MLP neurons of a small language model. Each row is named by its layer, matrix (up: input weights; down: output weights) and neuron, and shows model dimensions 0-63. Each number is 128 + 32 x the weight over its row's rms, rounded and kept within 0 to 255.
After each neuron's rows, "fires before" lists the tokens most often just after its 100 highest values on Wikipedia text that the model never trained on.

L3.up714 [189 100 174 142 181 163 138 163 140 153 127 116 103 126 108 181 173 183 158 146  94 109 140  96 155  77 161 131 103 170 167 164  96 158  70 162 167 172 165 124 126 136 140 134 196 136  83 100 174  93 169 173  81 188 173 182 144  90 178 103 212  95 184 162]
L3.down714 [144 124  94 151 195 188 114 119 145  96 149 163 121 134 169 112 147 140 140 145 179 104 171 142 111 170 120 186 119 118 164  97 131 135  97 174 153  86 106 179  89 142 155 115 130  85  95 118 160 159 185 132 112 152 116 113 120 109 101 150 143  84  70  36]
fires before: "-", "/", " ", "===", "20"

L3.up879 [164 150 133 116 176 142 160 194 114  81 119 136 145 156  96 144 114 113 106 121 120 170 126 111 144 164 115 127 138 140 133  91 127 107 136  74 135 114 110 165 152 167 104 128 142 173 130  99 163  93 143 117 156  82  85 188 184 120 111 141  75 188  94 105]
L3.down879 [108  76 137  99  14 110  70 128  69 114 110  81 151 115 120 134 160 148 160 144 151 156 170 144 115  39 102 145  63 186 114 159 152 151  87 168 174 141 169 116 154 117 113 100 200 166  82 143 124 132 130 187 154 136 146 153 104 114 163 133  90 108 148 101]
fires before: "on", "ic", " |", "g", "ch"

L7.up1 [ 93 123 141  55  90 103 118  83  59 134 113 138 148 102 128 130  86 156 117 173  78 130 120 217 112 107 155 136  93  55 123 109 115 190 164 154 104 134 142 150 141 194  81 199 110  64  59 148 114 134 133 126 153 107 116 101  89  82 131 139 137 130 146 134]
L7.down1 [161 113  58 123 160 123 116 123 146 152  81 136 143 142 224 142 123 155 140  61 158 107 118 129 151 123 212 154 165 127  97 118 202  74 147 125 142 118 112 108 175 141 126 164 142 110 149 102 156 117 103 127 157  98 189 168  96 137 128 122 125 141 152 111]
fires before: "e", "t", "at", "ent", "ol", "n"

L7.up649 [169 150  85 159 100 109 123 165  94 129 139 102 135  53 154 144  82 154  95 132 113 110 155 145 132  92 178 162 148 144 134 155  58 162 101 151 126  96 153 151 188 135  61 156 120  70 132 135 117 125  92 110  76 120 141 105 153  91 135  55 175 173 131  99]
L7.down649 [122 122 127 127 154 106 140 109  96  79  71 140  90 122 139 128  95 175 148 116 168 163 129 155 151  93  77 101 145 140 121 188 188 175 131 132 153 117  74 159 110 110 166 168 149 121  89 129  73 147 166 129 102 177  66 123 106 133  44 174 183 136 112 174]
fires before: "0", "ing", "1", "2", "3", "ish"

L3.up452 [103 180  97 161  87 167 123 186 147 123 127 140  96 185 133 164 138 162 178  71 162 100 103 112 147 111 118 146 173 107 170 128  97 146 139 112  95 141  62  75  38 128 199 163  48 125 127 124 115 139  82 181 157 135 106 159 121 135 128 159 153 130 119 132]
L3.down452 [127 159 119 101 175 117 154  71 158 163 106 160 141 139 179 124 127 147  91 101 106 117 120 104  97 137 154  99 173 153 120 101 166 121 111 100 135 147 109 124 129  70 110 124 100 195 135 124 190  97  90 102 127 156 129 116  22 169 126 144 118 157 151 150]
fires before: "p", "t", "nd", "il", "m", "at"

L6.up653 [102 138 130  62  62 134 109  53  91 116  86 140 172 169 163  70  90 151 142 151 156 119 139 149 181  80  93 149 131  94  99 145 115 153 108 155  76 134 102 164 162  59 143 148  61 126 171  75 104 147 125 146 151  82 120 121 151  82 108 148 107  72 129 166]
L6.down653 [125 156  93  86 134 108 117 150 190 154 144 168  89 139 130 114 149 126  75 138 104 110 177  87 166 183 171 155  81 167 138  97 107  88 125 143 151  82 110  96 118  72 155 122 130 125 141 112 171 139 115 127 156 125 137 123  82 133 150  87 149 166 127 154]
fires before: "\n", "at", "2", "ation", "t", "3"

L3.up56 [136 156 134 112 140 158  87 131 167 116 149  99  40 118 164 178 125 108  74 101 175  85 132  96 127 139 123 111  93 126 145 108 114 138 150 117 165 122  97 109 181 126 170 156 111 156  91 177 123 170 150  92  92 150 195 154 147 113 138 101 140 123  89  93]
L3.down56 [126 114  60 124 159 205 115 139 125 108 103 177 111 119 148 159 147 156 143 151  53 136 103 154 143  84 134  81 119  89 103 176 193 127 180 105 145 146 166  92 149 167 130  82 127 149 159 147 121 103 113 132 131 128 160 102 129 108 111 123 117  65 107 122]
fires before: "19", "20", "or", "en", "end", "o"

L6.up212 [140 114  84 101  99 131 119 121 137 182 183 158 102 141 175  89 111 142  96  94 148 111 114 111 160 117 202 164  95 132 170 139 107 135 200 131 144 157 170 145 132 133 167 153 102 150 132 164 168 105 120  92  97 101 150 140 143 154 207 104 113  86 111  68]
L6.down212 [145 106  65 133 135 157 143  95 143 166 146 187  82 133 154 104 163 178 168 133 119  96 129 128 160 145 103 174 100 121 159 185 125 152 138 151 161 166 111 132 173 133 164 113 106 155 137 130 129 179 141 137 152 150 137 143 134  99 102 160 172  90  89 121]
fires before: "19", "20", "-"

L4.up661 [ 68 148 123 116 132 119 121 108 150 146 148  59 147 134 206 114  79  92 125 124 160 202 126  69 106 123  83 170 204 162  66 132 138 178 178 132 133 137 189 146 136 122  88 174 119 171 122 133 119 151 115 131 120 149  95 138  69 149  46 138  98 114 101 129]
L4.down661 [171 106  93 142 124  73  98  88 158 108 162 138 164 225 122 115 187  59  31 134 147 109 117  94 156 142 104 121 135 116 154 124 105 122 125 176 131 163  85 114 109 136 106 128 132 102  73  75 136 123 131  88 142 109 115 123 104 117 200 140 147 148 130 119]
fires before: "or", "ation", "k", "ul", "t"

L4.up121 [105 128 103 130 169 168 113 133 151 116 115  75 162 119 100 141 148 166 190 159 139  88 136  84 138 124 135 125 128 135 182 121 108 129  64 122 142 129 116  74 245 125 134 148 127 109 150 131 132 126 148 114 153 169 103 132 129 142 105 153  60 146 167 126]
L4.down121 [115 123 129 152 132 146 145 149  76  74 143  98 135 125 132 123 163 241 116 127  73 193 136 181 134 165 124 144 101 165 137 141 110 136  35 184  90 141 147 100 133 125 130  87 146 178 182 180 180 113 141 171 163 132 107 129 136 144 101 158 186 118  97 117]
fires before: "an", "ch", "on", "r", "it", "in"